config.toml
num_hidden_layers = 15
hidden_size = 576
num_attention_heads = 9
num_key_value_heads = 9
head_dim = 64
intermediate_size = 1152
vocab_size = 31726
hidden_act = "swiglu"
norm = "rmsnorm"
norm_place = "pre"
norm_eps = 1e-05
positions = "rope"
rope_theta = 6390.0
rope_fraction = 1.0
qk_norm = false
attn_scale = 0.125
bias = "none"
tie_word_embeddings = false
parallel_block = false
init = "normal"
init_std_qkv = 0.0189
init_std_o = 0.0
init_std_up = 0.0189
init_std_down = 0.0
optimizer = "adamw"
learning_rate = 0.000778
lr_mult_qkv = 0.5
beta1 = 0.95
beta2 = 0.98
lr_head = 0.00469
max_grad_norm = 0.5
warmup_steps = 256
schedule = "wsd"
decay_fraction = 1.0
decay_shape = "pow"
final_lr_fraction = 0.1
batch_tokens = [65536, 131072, 262144]
max_seq_len = 1024
doc_mask = false
train_tokens = 1164000000
max_steps = 8265
dataset = "wikipedia_en"
MLP neurons of a small language model. Each row is named by its layer, matrix (gate and up: input weights) and neuron, and shows model dimensions 192-287. Each number is 128 + 24 x the weight over its row's rms, rounded and kept within 0 to 255. A neuron's up and down rows have the sign that makes its largest values positive.
A block is one neuron, or neurons of one layer that tend to fire together. After each block is what it responds to, as a language model described it from the Wikipedia text at the highest values.

L2.gate563 [112 156 115 146 123 131  95 122 177 115 139 112 167 157 141 156 140 141 124 118 151 132 129 134 128 112  82 118 143 136 108  80 133 107 136 138  95 153 135 108 110 182 175  92 127 122 105 106 132 123 157 112 122 132 158  99 137 118 154 142  69  89 120 113 114  91 100 144 122 106 120 100 124 155 121 124 136 103 111 185 100 130 149 138 153 112 120 189 122 121 170 142 167 124 171 151]
L2.up563 [141 146 137 120  96 125 126 114 152 110 123 161 147 106 144 155 132 173 112  97 166 131 120 136 151 121 153 175 197 122 132 108 147 152 131 153 128 135 131 125  95 152 136  96 137 141 108 142 132 130 169 121 140 172 137  97 131 133 159  95 127 112 126 103 134 126  85 108 124 129 108 126 125 126 135 127 115 195 139 193 128 129 145 143 164 126  88 149 131 120 160  96 133  97 124  61]
L2.gate1073 [118  87 128 131 151 172 118 131 181 130 136 134 166 149 168 133 137  99 110  81 123 139 147 154 131  97  80 110 109 128 110 120 133 133 142 139 108 138 138 103 151 150 159 118 159 147 173 120 130 120 121 136 118 145 121 117 133 130 114 175  86 146 107  96 120 120 120 122 140 103 105  95 129 184 149  86 139 133 118 145 108 141 169 178 107 125  88 205 111  95 170 133 131 154 139 116]
L2.up1073 [148  88 138 119 142 165 169 123 123 131  84 136 129 139  86 130 117 182 111 125 137 134 126 104 132 172 129  96 129 149 147  88 138 106 124 116  96 149 136 129 108 164 116  87 164 214 128 115 121 174 124  98 118 108 122 108  99 126 149 111 141 114 101 137  93 103 133 131 109 135 134  96 110 124 128  90 116 125 134 126 107 132 127 171 171 110 138 158 138 114 129 108 148 139 153  58]
Description: Country and place names. Names of countries and regions, often with an attached comma, closing a location phrase after in, of or a list comma, such as China, Hungary, Norway, Azerbaij(ani); also the words country/countries.

L5.gate55 [137 130 143 123 134 137  76 139 141 143 122 111 125 146  96 121  68 113 151 117 112 108 126 142 121  94 109 134 117 133 102 109  65  97 128 111 122 139 123  92 123 122  69 125 102 127 140 142 129 142 109 120 137 137 155 144 107  95  92 148 112 115 108 108 161 158 133  99  90 120  82 112 128 138 146 101 142 119 130 173 168 130 109 128 147 116  90 136 159 128 145 129 138 167 124 136]
L5.up55 [124 137 104  80 155 127 156 112 140 124 119 131 100 137 100 147  61 114 112 128 116 137 121 173 118 152 129 165  84 117  84 156 104 153 129 103 157 145 144 115  45  74  79 113 122 143 107 173 106  87 102 149 147 150 140 148 145 139 139 146 125 127 143  84 142 150  96 126 138 155  94 109 122 146 131 117 128 111 160 138 135 147 104 109 103 174  76 133 171 114 146 144 132 114 154  98]
L5.gate140 [135 103 127 143 141 173 135 104 157  94 145 146 106  81 119 129 110 126 152 122 109 118 125 168 120  81 129 118  82 130 121  85 123 114 114 138 111  93 143 119 146 140 114 127 114 139 162 119 134 153 100 158 146 122 175 141 148 173 125 126 107 123 132  96 122  76 123 115 114 101 112 127 114 122 130 103 143 146 102 144 110 137 138 145 167 174 104 164 100 180 148 123 144 128 106  80]
L5.up140 [106 142 165 168 144 162 102 130 122 115 149 126 100 133 138 111  88 126 111 158 127 138 121 144 140 117 121 169 162 133 112 160 148  96 110 136  97 113 126 130 134 131 170 139 111 165 174 162 131 117 111 132 152 163 138 112 136 142 143 137 131 118 125 155 155 140 139 110 104 141 115 111 173 143 170 145 122 113 136 170 147 120 204 114 134 128 132 108 144 123 210 152 169 164 191  70]
L5.gate314 [106 126 129 114 121 136 124  95 154 137 124  96 129 157 164 164 158 148 148 176 103  94 168 109 143  84 141 105  87 103 120  92 143 138 134 146 136 155 144 125 128 160 155 123 137 170 139  86 106 136 134 123 149 126 149 118 165 108 124 135 125 112 165 122 130 104  93 133 104 110 103  98 128 144  69 150 140 105 124 184 153 139 105 140 165 143 120 156 165 146 187 147 178 157  98 136]
L5.up314 [147 159 130 170 132 139 147 127 124 154 117 157 153 115 148  95  39 149 138 191 122 103 108  84 101 113 138  89 103 139 123 119 175 177 152 113 147 138 127 175 175 166 134 126 142 223 142 122 135 133 121 140 131  73 119 142 129 106 130 133 131 129 110 130 103  74 124 108 171 100 113 100 117 179 141 168 132 167 111 115 134 158 123  71 102 176 142 134 101 137 152 136 158 117 110 136]
L5.gate680 [174 127  96 141 137 113  98 115 148 128 145 140 183 105 102 152  84 130 113  85 152 127 112 148 142 112 103 123 113 148 102  91 133 130 125  89 137 148 142 135 118 164 120 124  80 184 112 119 120 128 118 138 106 146 162 167 138 140 119 125 128 126 117 118 170 120 131 119  78 112 108 155 145 138 102 138 162 156 105 141 142 117 144 160 162 143 155 129 148 129 115 123 142 133 109  98]
L5.up680 [140 160  94 152 139 126 119 132 150 151 171 143 127 100 107 119  98 134 141 105  90 136 109 124  97 104 120 113 135 141  94 137 106 157 104 116 142 146 123 130 148 167  98 158  97 114 153 117 118 142 148 148 115 153 153 159 121 133 136 121 130 165 100  94  93  97 110 114 113  69 104 138 116 104 109 146 129 126 162 121 128 123 145 125 111 167  77 132 123  99 149 150 143 187 107 128]
Description: Segment-end boundary tokens. Newlines ending paragraphs after a final period, closing table-cell pipes at row ends, and heading-closing === or ). marks.

L5.gate69 [136 106  59  88 160 116 132 131 142 119 139  86 128 121 107 111 150 135 137 123  90 117 149 167 136 103 115  87 105 160 106 107 152 129 151 119  96 155 100 102 116 161 146 117 126 183 132  93 134 158 125 137 167 142 135  75 110 131 152 141 159 122  98 130 147  88 151 138 106 144 121  86 140 160 133 142 124 111 137  94 110 114 124 137 150 115 113 181 192  76 142 133 150 157 127  95]
L5.up69 [171  91  92 143 153 132 119 162 129 120 128 120 133 137 131 137 139 137  82  87 131 162 101 139 128 146 137 110 143 177 110 114 136 110 112 135 120 172 110  95 120 166 159 130 166 206  87 124 142 169 137 114 127 130 106  98  77 140 106 101 126  70 177 133 143 112 134 157 133 150 160  91 119 137 148 116 118 131 126 113 131 115 121 156 140  51 111 165 169  89 103 123 143 156 104  96]
L5.gate117 [147 112 114 115 150 155 139 105 139 133 120 128 123 125 113 186 120 122 114 150 126 106 175 158 157 115 118 108 172  93 156  89  82 126 129 145 125 151 119 112 129 158 110 133 132 153 159 116 119 172 131 162 105 154 124 155  92 159 144 120  97 101 117 118 129  97 127 136  80 107 117  81 159  91 111 115 134 124 134 146 140 107 159 109 164 138 106 120 212 159 129 100 147 102 140 115]
L5.up117 [157 111 137  98 112 120 128 126 149  91 128 141 165 176 149 128 163 103  88 119 145 117 132  59 115 133 163  76 113 130 131 115 101 127 129 114 133 163 114 110 143 139  98 124 144 148 131 129 111 148 156 120 148 101 128 147 138 158 130 102 126 107  99  95 165 145 145 127 157 100 118 113 137 120 155 125  80 114 139 131 132  94 118 102 153 101 100 116  98  91 108 139 146 141  94 120]
L5.gate577 [141 113  99 106 171 163 133 124 160 117 163 115 130 132  88 116 151 131  99 127 121 123 145 157 148 145 161 106  87 175  88 103 143 137 161 105 119 142 113 137 132 141  74 110 143 192 120 117 144 123 122 113 146 167 145 174 118 130 114 146 120 123 134 138 134 107 116 132 103  90 108  87 129 155 137 132 131 113 116 151 105 140 170 129 162 157  63 185 166 102 144 135 117 130 103  82]
L5.up577 [129  73 132 140 134 163 132 151 112 123 135 111 134 154 142 160 143 172  83 108 148 128 109 171 166 128 127 164 160 158 147 116 100 124  92 152  95 176 121 103 133 119 127 105 163 162 133 172 147 148 139 125 159 112  95  90 122 116 131  94 121  76 137 134 116 150 148 144  72 160 164 103 113 138 176 108  85  87 129 139 137  96 169 167 164 115 106 158 130 123 129  99 141 118 136 150]
L5.gate602 [105 126 127 148 153 107  82 153 145 116 152 152 136 127 108 138 125 169 169  97 155  99 123 130 132 152 141 143 107 182 112 134 137 122 101  84 128  53 119 136 135 132 120 121 129 172 102  86 143 106 125 168  83 137 161 159 124 130 170 132 115 140 154 114 180 113 127 144 147 151 155 144 126 130 170 157 107  67 154 130 129  90 115 108 139 110  93 121 124 115 122 117 119 110  92 108]
L5.up602 [129 121 102 123 176 131 144 140 117 173  97 139  95 111 134  69 101 138 134 138 105 133 175 120  96 126 100 132 121 118 138 115 107 117 111 142 109 196 117 145 139 160 118 127 138 166 134 137 138 175 152 113 105  98 141  97 136 114 103 121 140 104 135 150 118 103 128 126  81  61 106  83 137 178 139 125 162 154 125 139 108 138 137 159  87  98 117 135 159 118 105 145 169 131 106  86]
Description: Comma after prepositional phrases. Word or year-digit token with an attached comma that closes a mid-sentence prepositional phrase, chiefly biographies and histories, e.g. "in 1964,", "to England,".

L3.gate20 [ 96 143 124 135 140 146 133 110 153 124 117 120 149 123 106 149 111 147 108 145 114 134 134 147  95 120 107  99 132  96 187 116 116 106 187 137  91 119 130  96 133 158 119 147 144 112 132  68 115 118 102 150 120 140 166 119  87 135 107 150 166 136 140 149 116 107 127 120 106 136 137  94 107 150 103 129 114 135 113 142 107 120 156 177 163 140 125 147 151  94 156 138 167 159 101 119]
L3.up20 [115 148 134 113 101 113 159 108 106 109 104 120 130 117 116 127 131 147 123 126 117 147  96 140 109 171 105 118 127 120 141 163 126 104 150 128  94 144 155 121 144 126 135 168 152 111  85  96  60 122 105  92 119 154 164 118  81 124 141 122 156 108 146 138 123 120 101 156 140 167 119 100 120 134 138 109 118 142 112 111 110 151 117 145 145 111 135 108 144 103 108 120 107 129  95 142]
L3.gate115 [113 112 134 173 147 159  94 132 161 158 114 173 122 106 118 159 150 125 113 117 141 114 104 134 154 138 145 141 161 197  98 126 130 169 115 118 119 135  87  93 182 104 129 109 131 107 134 140 155 112 110 165 134 136 131 144 152 170 109 117 157 101 145  95 161 132 125 152 125 122 183 134 161 114 111 131 136 132 107 125 182 143 129 117 168  83 100 152  42 125 124 152 112 121 131 114]
L3.up115 [121 136 180 136 139  93 110 142 117 113 151 116 131 116 181 119 124 117 107 109 144 127 114 145 132 147 138 133 158 166 187 130  83 129 128 103  66 120  94 120 115 140 130 128 149 121  96 135 141 163 149 131 133 108 115  99  95 139 123  99 123 100 133 137 106 165 142  98 118 103 155 117  85 146 145 114 125 164  97 150 142 113  95 137  89 154 108 111 119 138 126 157 131  73 118 142]
L3.gate213 [137 127 102 140 116 137  86 109 136 105 148 163 120 112 129 138 112 148 105 108  96 120 117  98 125 121 166 155 155 149 117 111 145 138 139 150 109 122 127 110 111 135 148  97 119 132 111 136 144 121 123 127 155  93 155 123 158 147  85 111 156 101 143 107 130 122  82 175 108 111 193 117  94 163 124  93  77 117 106 186 166 132 137  98 133 128  81 189 102 112 137 132 134 182  88 112]
L3.up213 [133  99 131 159 161 119  76 150 133 114  96 137 142 159 143 123 125 127 124 109 171 118 132 160 141 135 120 128 134 143 123 126 139 126  76 109 139 119 118 156 208 145  87 149 178 133 120 105 159 145 120 122 129 114 126 101  68 130 102 112 121 112 138 154 159 145 157 145 113 122 147 131 114 111 112 143 152 138 118 141 117 125  90 110 111 108 141 131 162 108  93 140 151 110 118 133]
L3.gate780 [153  87 150 122 127 121 157 123 124  89 122 147 117 126 128 121 144 117 123 115 112 110 155 129  52 143  93 143  75 130 148 113 130 135 167 136 122 180 144 126 134 132  97 126 138 112 104 113 122 142 109 122 133 117 132 125 183 126 121 147 148 126 137 101 134 100  89  84 146 110 126 151 130  86  90 103 147 142  90 117 144 133  98 133 108 119 121 107 155 115  90 121  91 143  92 129]
L3.up780 [197 172 152 120 148 115  93 158 107 124 159 154 122 144 122  88 152 140 115 143 121 135 111 148  61 164 145 125 147 117 131 150 160 127 139 117 153 137 120 148 152 113 135 138 201 153  81 131 106 124 178 125 147 106 103 175 120 104 122 123 150  75 127 156 110 129 121 144 166 141 134 130 129 136 154 131 148 156 129 111 120 107 110  88 137 144 107 100 126 121 119 120 102 192 120 103]
L3.gate798 [177 152 106  99  89 124 161 151 101 131 118 145 108 117 131 162 134 165 113  96 123 150  82 149 147 153 135 117 118 136 107 155 120 112 134 134 143 115 149 100 114 121 156 162 146 150 122 162 119 118 154 132 113 124 133 124 109 192 124  97 153 129 159 152 158 121 117 168 131 146 112 130 142 133 149 155 137 109 109 117 164 120  73 167 121  69 116 103 154  90 152 121 109 144 162  91]
L3.up798 [158 124 152 103 102 153 174 149 111 113 164 108 120 134 147 169 153 126 116 138 114  83 140 161 150 125  80 104 112 146 134 113 118  65 121 165 113 127 129  54 181 121 150 141 135 131 112 120 142 159 119 141 137 147 134  77  99 127 121 112 143 137 129 127 150 115 132 112  77 151 116 157 132 121 153 124 140 121 109  87 125 122 133 130 121 137 125 131 192 117 170 126 129 115 158 134]
L3.gate964 [133 115 122 147 125 164 138 152 149 147 139  98 143 102 129 105 149 104 116 113 143 101  96 141  92 106 143  96 146 124 144  98 132 117 156 126 107 139 149 106 171 160  71 137 125 120 175  99 115 179 168 121 116 165 119 116  96 132 111 123 154 110 119 105 126 125 132 137 110 116 131 132 142 116  96 146 138 103 113 147 124 150  99 135 163 128 122 101 157 109 115 120 125 115 121  85]
L3.up964 [155 161 173 116 125  98 154 140 118 154 119 127 103 145 140 105 138 137 114 107 117 134 120 120 155 166 161 124 171 149 114 114 132 104 135 132 120 132 165 102 147 156 123 142 130  99 135 159  63 157 144 100 105 151 133 143 104 156 128  82 126 107 161 128 124 113 124 142 138 161 153 133 117 121  91 128 141 119  98 116  91 149  86 116 169 119 151 100 153 112  90 105  88 106 122 119]
L3.gate1002 [144  92 153 155 154 108 114  94 100 125  98 108 136 157 179  92 176 130 121 118 141  95 132 132  95 136 106  95 158 150  79 105 128 130 117 112  85 154 101 101 111 181 166  87 118 143 143  94 125 150 144 135 125 107 125 109 103 120 130 125  99  83 133 114 141 108 143 124 116 145 124 120 100 170 134  88 157 114 136 152 119 147 150 109 150  80 143 171 128  51 131 131 151 141 114 141]
L3.up1002 [117  76 137 132 186 132 119 130 127 163 143 113 148 157 112 135 139 136 124  81 131 131  98 156 126 139 147 141 116 179 125 113 165 160 109 129 132 141  95 111  87 154 134 114 181 181 136 114 140 178 137 140 142 142 106  75 113 118 108 123  93 148 143 107 144 123 141 132 137 141 136 112  68 130  83  94  78 143  81 139 128 114 139 173 156  73  95 177 148  86 141 132 179 113 133 126]
L3.gate1039 [157 157 129 123 151 122 123 140 129 154 131 141 176 107 109 124  89 151 123 136  99 157 122 147 111 133 150  92 128 139 114 137 192 123 114 146  88 161 111 147 170 144 155 112 143 164  71 143 133 162 143  89 132 135 140 163 122 156  77 111 119 114 179 108 108 156 135 139 112 157 150 114  62 142 142 117 135 157 131 140 119 100 126 143 172  79 113 176 133  79 128  86 137 144 130 126]
L3.up1039 [114 134 153 164 159 114 107 157 140 104 141 101  95 124 134 100 132 154 115  85 148 128  95 145 179 129  97 136 145 115 128 107 159 133 105 110 100 130 115 141 145 133 153 109 144 144 129  63 135 189 102 137 116 153 129 108 110 137 137 167 109  83 116 127 134 131 109 115  96 121 141 104 124 122 131 131 167 145  94 126  90 120 144  88 143 102 151 123 161  99 195 110 176 124 175 114]
Description: Place names before commas. Country, region or other place-name nouns ending a clause, usually with an attached comma, such as Germany, / England, / United States,.

L3.gate36 [147 134 142 148 137 146 139  82 142 113 115  97 118 106 133  89 102 105 164  76 101 133 135 116 166 115 111 119 132 127 158 135 147 111  87 139  85 134 126  97 125 142 159 106 129 124 156 133 141 132 166 112  94 188 118 145 122 181 108 155 118 137 145 135 105 135 136  77 137 132 135 115 115 150  85 119 129 141  99 135 120 156 179 131 144 170  86 110 151 161  89 109 116  91 160 123]
L3.up36 [145 145  84 153 128 113 141 120 113 119 109 103 130 115 139 128 113 161 130  85 184 141 113 135 126 122  63 157 143 145 131 137 144  90 121 105  95  59 115 128 137 114 141 141 134 133 131 101 127 144 141 113 136 191  90 146 137 111 155 154 110  98  86 117 148 142 169 104 102 128 138  93 192 115 145 104 147 134 112 106 178 137 177 148 123 148 157 118 122 113 122 101 126 132 147 134]
L3.gate448 [169 104 117 172 137 103 104 102 127 154 113 142 152 110 122 112 127 118 202 111 131 112 132 128 121 113  75 148 127 117 127 148 102 111 108 131  85 156 139 129  70 140 142 112 142  89 154 124 136 139 114  98 120 109 152 126 114 116 123 124  85 120 115 123 130 165 147 118 123 106 100 112 149 139 135 104 150 120 169 146 139 117 159 126  97 137 156 132 128 120 145 157 136 158 128 123]
L3.up448 [105 108  77 125 140  89  61  92 126 157 154 103 135 137  84 106  87 119 105 122 128  99 144 121 104 124 135 110 151 104 139 134  99 138 110 131 124 126 131 119 113 122 164  98 145 125 138 133 133 113  87 143 127 133 146 145 148 141 163  75  95 137 133 157 179 115 160 144 128 158 115 145 147 125 127 110 144 153 106 136 137 108 101 158 137 131 112 102 130 132 120 107 100 153 156 170]
L3.gate610 [133  68 121 145 175 142 154 127 178 110 109 135 115 130 118 133 108 125 141  89 102 116 157 136 145  99 101 152 132 158 118  98 101 101 131 177 127 133 126 139 124 148  83 109 121 109 157 116 103 158 140 164 181 111 158 106 124 143 157 167 108  88 113 104 139 107  98 115  96 106  95  99 120 103 111 107 140 114 120 136 147 141 142 124 137 154  94 151 143 141 146 150 143  98 143 141]
L3.up610 [105 110  73 127 104 112 121 114 114 144 127 125 177 169  94 151 151 163 119 144 126 124 108 100 133  94 125 127 118  84 110  94  99 120 138 100 124 108 118 120 104 124 130 100 117 140 132 157 138 139  82 105 163 150 149 153 153 151  75 134 148 135 158 153 143 142 114  95 139 127 111 151 159 119  96 141 113 151 107 113 131 113 176 135 158 153 146 106 114 127 145  91 150 117  99 132]
L3.gate861 [142 126  93 171 175 134  84 132 194 139 119 156 126  88  81 116 110 147 149  95 113 122 115 144 130  97  83 124  97 123 131 122 139 124  81 149 119 107 127 117 117 121 103 118 130 151 107 108 124 145 145 130 140 111 156 155 120  79 146 160 102 121 108 121 131 128 136 123  99 109  97 116  80 108  72 127 145 144 120 124 132 143 159 131 108 140 116 149 123 144 153 104 138 126 130 155]
L3.up861 [161 130  99 120 124 113 121 132 135 126 134 144 145 135 145 165 167 113 136 127 155 131 108 165 129 128 118 136 119 156 142 147 147 136 134 144 119 123 126 127 158 162 134 133  83 157 133  83 127 140 122 119 120 174 145 131 143 124 103 110 130 114 150 145 119 137 143  89  72 151 104 124 142 165 132 173 120 158 121 142 120 121 158 138 133 161 106 118 156 125 104 133 118 141 168 140]
L3.gate891 [121 134  58 130 142 101 112  94 155 138 145 146 152 100 129 150 124 123 154 111 122 127 109 142 123 119 104 135 107 101 138 139 104 160 106 135 155 112 136 117 129 132 130 108 118 135 140 135 114 138 139 116 114 133 172 145 129 126 144 143  86 124 102 132 140 150 123 105 110 145  87  93 148 137 138 133 154  85 118 139 129 155 197 147 145 169 122 143 109 148 157 171 113 124 142 110]
L3.up891 [110 119 113 143 152 112 117 134 133 108 154 114 140  89  75 105 137 130 137 101 141 128 134  93 102 127 129 170 136 107  97 101 137 109 139 109 115 136 123 131 132 104 162 111 103 146 154 140 143 159 131 112 102 165 142 121 125  94 114 169 132  97 108 132 126 156 154 145 106 129  71 121 105 111 106 154  97 117  84 122 135 127 122  96 136 124 130 150 122 131 101 103 142 159 104 107]
L3.gate958 [105 120 122 126 123 128  78 126 159 129 133 162 148 126 119 177  95 116 165 104 162 137 145 162 150 126 107 129 101 144 121  62 106 105 145 129 177 135 155 101 141 128 109 107 154 160 141 120 111 141 127 109 140 137 155 167 111  93 145 164  68 164 116 126 123 165 113 150  85 114  91 127 172 117 113 132 166  82 108  98 118 176 142 118 144 116  76 155 146 150 172 195 127 117 149 153]
L3.up958 [ 90 162 100  89 109  91 111 146 116 126 129 115 133 168 119  87 164 182  99 145 109 140 131 116 130 131 114 125 109 151 133 167 174 118 128 112 119 169 118 131 109 146 140 116 109 205 154 120 120 127 146 122 155 155  89 127 119 128 120 155 131  75  92 166 142 130 134 112 145 157 132 111 140 162 163 132  98 132 147 156  86  96 104 124 160 118 108 121 149 147 108 135 163 174 142 145]
L3.gate972 [119 119 147 100 155 168  86  96 143 169 174 138 126 125 149 117  88 170 156 117 132  99 144 115  63 101 113 136 114 133 151 132 110 148  97 146 126 146 147 142 119 122 127  94 128 102 117 108 112 128 135 134 130 139 156 133 134 143 118 132  99 139 129 112 102 150 131 110 118  83 106  89 171 156 124  94 141 118 137 124 140 168 152 159 121 109 108 156 145  94 139 145 140 154 148  86]
L3.up972 [112 108 163 170 155 151 136 134 129 148 139 155 138 141 151 125 151 130 124 119 125 135 167 115 149 108 100 128 114 137 124  89 159 159 173 118 128 179 137 158 167 123 103 112 144 149  89  98 118 116 110  79  90  86 100 121 144 145 126 155 132  84 143 100  98  92 125 110 141 114  93 133  91 177 120 122 126 116 139 151  99 150 139 119  71 194 137 148 135 143 140 157 126 174 144 133]
L3.gate978 [130 128 129 168 141 139 128 120 128 131  93 149 101  78  98  84  85 117 149 103 114 111 170  91 156  84 127 164  68 141 130  93 107  87  77 134  80 102 129  84 115 144 123 125 123  82 123  93 122 138 125 149 152 117 155 130 104 148 142 163 149  96 100  83 157 117 131  79 106 133 102 114 124 122 116 116 136 145 169 164 128 162 124 113 149 142 131 172 135 128 125 133 137 150 117 148]
L3.up978 [148 156 142 162 145 135 138 163 146 174  89 152 136  93 135 116 117 140 134 128 162 124 128 169 110 114 107 132  88 121 191 153 131 112 116 198  81 105 134 106 133 142 122 109 131 130 136 134 120 142 169 115 134  94 148 100 134 158 107 116 167  88 114 150 156  99  99  74  86 160 129 107 149 106 128 143 122 100 105 155 114 107 115 123 156 174 137  94 120 138 141 134 118 140  89 125]
Description: Table cell separators. Pipe separators that close a wiki-table cell holding a list of names, e.g. player pairs, goal scorers, nominees; weaker on their/its mid-sentence.

L2.gate281 [141 100 108 132 160 145  79  87 147 131 159  80 136 123 109 119 106  99 153 122 136 112 147 113 109  95  88 160 117 139 131  82 105 112 114 120 120 119 135  90 120 139 137 113 134 128 155 109 124 120 128 145 138 105 157 128 157  99 127 151 119 110  94  98 130 142 135  76  90  83 105 108 124 112 119 104 122 119 134 126 148 149 128 114 122 131 106 144 116 132 147 126 143 149 113 136]
L2.up281 [134 120 149 122 178 124 122 117 141 161 116  98 147 145 132 120 105 139 145 119 123  97 123  96 160 116 111 166 136 141  82 142  99 101 132 115  94 121 130 134 108 121 130 157 139 129 124 135 124 113  68 107 126 134 104 129 114  92 140 158  85 115 184 135  63 140 121 176 139 123 101 129 150 122  95 122 137 113 119 108 115 164 146 144 119 132 117 149  98 107 135 166  84 167 145 108]
L2.gate298 [123 124 124 158 175 139 135  88 172 126 103 108 137 114  98 145  76 111 166 130 144 102 170 140 123  68  89 142 117 112 129 116 123 116 114  91  89  98 125  93 127 139 111  77 116 139 170  93 112 157 113 183 149 129 159 141 123 139 103 150  85 136  94 116 127 142 125 112  82  96 133 131 145 103 116  67 111 148 141 157 138 161 158 115 109 129  95 159 116 132 154 117 123 129 146 137]
L2.up298 [114 133 123 134 169 128  77 143 135 121 157 140 136 147 133 114 135  73  90  75 144 113 121 170 179 106 134 135 106 123 127  79  89 198 143 124 134 107 136 152 154 150 154 149 135 135 153 123 111 131 136 169  98 154 112 144 126 144  98 119 106 134  97 152 129 132 137 157  98 158 108 143 132 165 123 142 129 132 126 172 143 121 151 115 126  86 116 101 161 149 117 143 165 109 158 135]
Description: Cell and paragraph ends. Line breaks right after a paragraph's final sentence (before a blank line or heading), and table pipe separators closing cells of names or results.